From a checkpoint of a small transformer trained on Wikipedia: learned positions, 112M tokens.
MLP neurons of a small language model. Each row is named by its layer, matrix (up: input weights) and neuron, and shows model dimensions 32-159. Each number is 128 + 32 x the weight over its row's rms, rounded and kept within 0 to 255. Numbers have three digits each.
Before each neuron's rows, "fires on" lists the tokens most often at its 100 highest values on Wikipedia text that the model never trained on.

fires on: " b", "h", "w", "a", " re", " of"
L12.up240:110120079140144100087089144129128128134107100112134094109126151190154095148120153097070202120133125116139106089126168067141128113126196115120127085148078096121085116067158196103092077156137082082120200094135115104128131128139137166152177121106147131132144165123146125186092117108078103133182103152160096120197097138151085124200106194162165182142151132152148116142138107122152102092093

fires on: " l", "at", "r", " there", " p"
L12.up35:088142119139146050178141143118088138166080058135157141120122162106124026156153183160121146178121122121132154122116146088130132134126120154119168094114053075073128136083191150092049119113168149104150163137138079111139109113052144188105144153117198095163112168115115084120143098132102146164071111097147151152169095149113122133202136127113121115112151111114096121133097141119105131155095

fires on: "y", "er", "in", "ig", "-"
L15.up42:189172153123114111137093094126091069128108126110157121076101145141133128178097104170153214142186108125124108152109113122174092121161156142154131114128154097125069127033168096057120121157151143134172100133149151190152122135113123153149107167173099089166076120119153081187144144143123132149124129091127170174082152140098121139162097212103112107161132133130119133151146084159108115086129

fires on: "ir", "it", "ric", "ig", "ik", "y"
L3.up49:129113126141128162111110174072083070083087065177167167082095143127117093145145137105113178157134156139122104179121146146165090085179171156127152151120165097110144165152182150096136131093170161161146134136140111158189158113082170081155142176102140155140127170097119087187102155146149107157125165054099130120115154198110143162108065093137110112119096129117130125120124151196150111139082

fires on: "ar", "r", "us", " C", "p", "il"
L15.up188:142143088142139148172127166122131159160097138070140092108108138193141122204199106121118202113092168162097105122088127198073109186130116080108048146135122121130140111082144094133072105089094158139141209144136108142137199112074099165180119139104140125142142040150197114092073073111102116116110111134150127083151172129104153142178159135170175157094125158142175085132136114069147150136110

fires on: " re", "ec", "p", "ou", "il", "ur"
L16.up208:095153101156139163106118142103158130184121077084107132076111133151114118149142091125096158122160119121141065182079111157084092128150130162082094134135115092122191105123139133069127139067102130093134173184119094178126123112113151197128164139113139156169154134152169128198080155169042093126082088112174175152196143151068193137173133122125121126082113175128151109132172120194134124136100

fires on: " m", "p", " des", "s", "he"
L15.up197:146147149156104114093181102133106115139099061111145145140128167131174097130172086153156168187101104165152045096137086087106197116073149063138121063142108143171177134122114153085111096133142191123120131142174117095186152142092156136154130153180139145163152131146118165116073071193109134093081134075113144164164093116082119121171064092129175115098139097126111128150093109094145119118130

fires on: "g", " p", " The", " s", "y", "@"
L15.up154:113053114122143194148067125094104114151100143117129130109123140168109131124123129067132150163125129130113160086123147090103149134149181109160082070111102132155121164096135151083087047151138177079139094107230131103049085144101142164104041122117136134145152146115157144200122146208155095124096138110123142142149186137149125113116174156153077171171084140104169136119160154130087186150138

fires on: ",", " was", " is", "),", " –"
L13.up113:148075141125120111117122117099140172083088069090169105117108147136102056173159128118134109151090147133142147152169123118143148113103115130093124090131153143126130207116116121108110162034115122150146178137152151105061162110149141149149072208111111084182175132089138109160122160129112153166122126109109080181165085151102084141142107188159127137067184153089169130102125162168151139097167

fires on: ",", "F", " and", " de", " –"
L16.up132:140080164177129095187119108086137116107076125140121061183072074167115072106121162140111128150138175125153118179140171102084080153119132158114125096117105118123135203103085135147126150129133117143174189117180162113099171161129090063117143136083081145152182159151119112098101140085121118151140150135156099112197118190099094147142128152142136140086170115096147139135180151206119146085156

fires on: "ay", "it", "im", "y"
L12.up311:114072110134119114165071140041086094137112103135112131130112090143109149112111142126102119126091234143126126174149166096186147166134180146161138070146083100128137173109168148097160090116164098122123109158149081173055110076148177103161104124138177135144144147150218132111151156131120110121131152131095075134095109135103149089098123143112115141123218129092153073120110144132160131105129

fires on: "y", "ly", "ay", "t", "ty"
L8.up118:155104125111140114083147182131112135125141133077087158067124072167150202157104095083129187142081158132135188094093203078132134161154171143189182116186127111134109156126155134117107152143143079155138105124145087100144140133126156132193111117146173123119097129126163136183098144143112066147160165085180101129157167154162189083136068159150099121035188111143164053122125122097165152134082

fires on: " p", ":", "a"
L12.up279:054154141112155171120113086106131132137077118128103143091109190128086037087175184150159128155134180095165183143128137128136115153070154119202088079096089090122094114103176176072091078154131129087130136079136074141088091121129161138118142111128157145166133139133163162174164147108105112115098137139204117145157121175091146107178121134168103139181138163164144142138148143090123170132119

fires on: "en", "ur", "or", "s", "a", "ic"
L15.up28:095139111105161066135137172103106089115079119120081153151123131142148107120140139073126213121100203116138170162173108086152094106137124137124116119065113150120083124073139178108070061133147076140099101121118085176122111094146115160147148158120117180141125193023137165136105153127118124099047162082177145095125140174133156126157097140118117139097112189149154142106096153146071112116114

fires on: "ra", " E", ":", " than", "r", " found"
L13.up143:087140161139104157081173108064112167112113099113110148111132081086131123112136154098189156154134094185150154160106155078148165117097203097124106097095111128120115150081203144103099072159093110099148121141130140117073118165107150202090161112141149118135164086122138169153095106113103128153126210103208135105155129093142133117167173100165061130138109152054137184134163197171113104115118

fires on: " |", "\n"
L6.up148:173171096135172139156165183090082091200108143102131149075086135229126092166145152161171134167184170143125103162113115132145104112145166110162139126107079150122146136097081129091122119168123131155104088101167114205083164191108142203109117093145102162118127116073131186148095100154083116117154152103099126187144100122093114109145079107085154163118103051137105161055061113148129141126094

fires on: "w", "s", " m", "c", "p", "m"
L10.up63:167133134135109096146096129105130100144088127107121161134093155146139149167203074188084131148131092168139140109049117098074130104101107102160086094164114136149179149114072142138125122153150135109142154155146131094161100099176154150170108119150082147186105111125173159154040133161145105128082111107119120096118086138145150207173217033167097126118112088147139119128130204119107177082159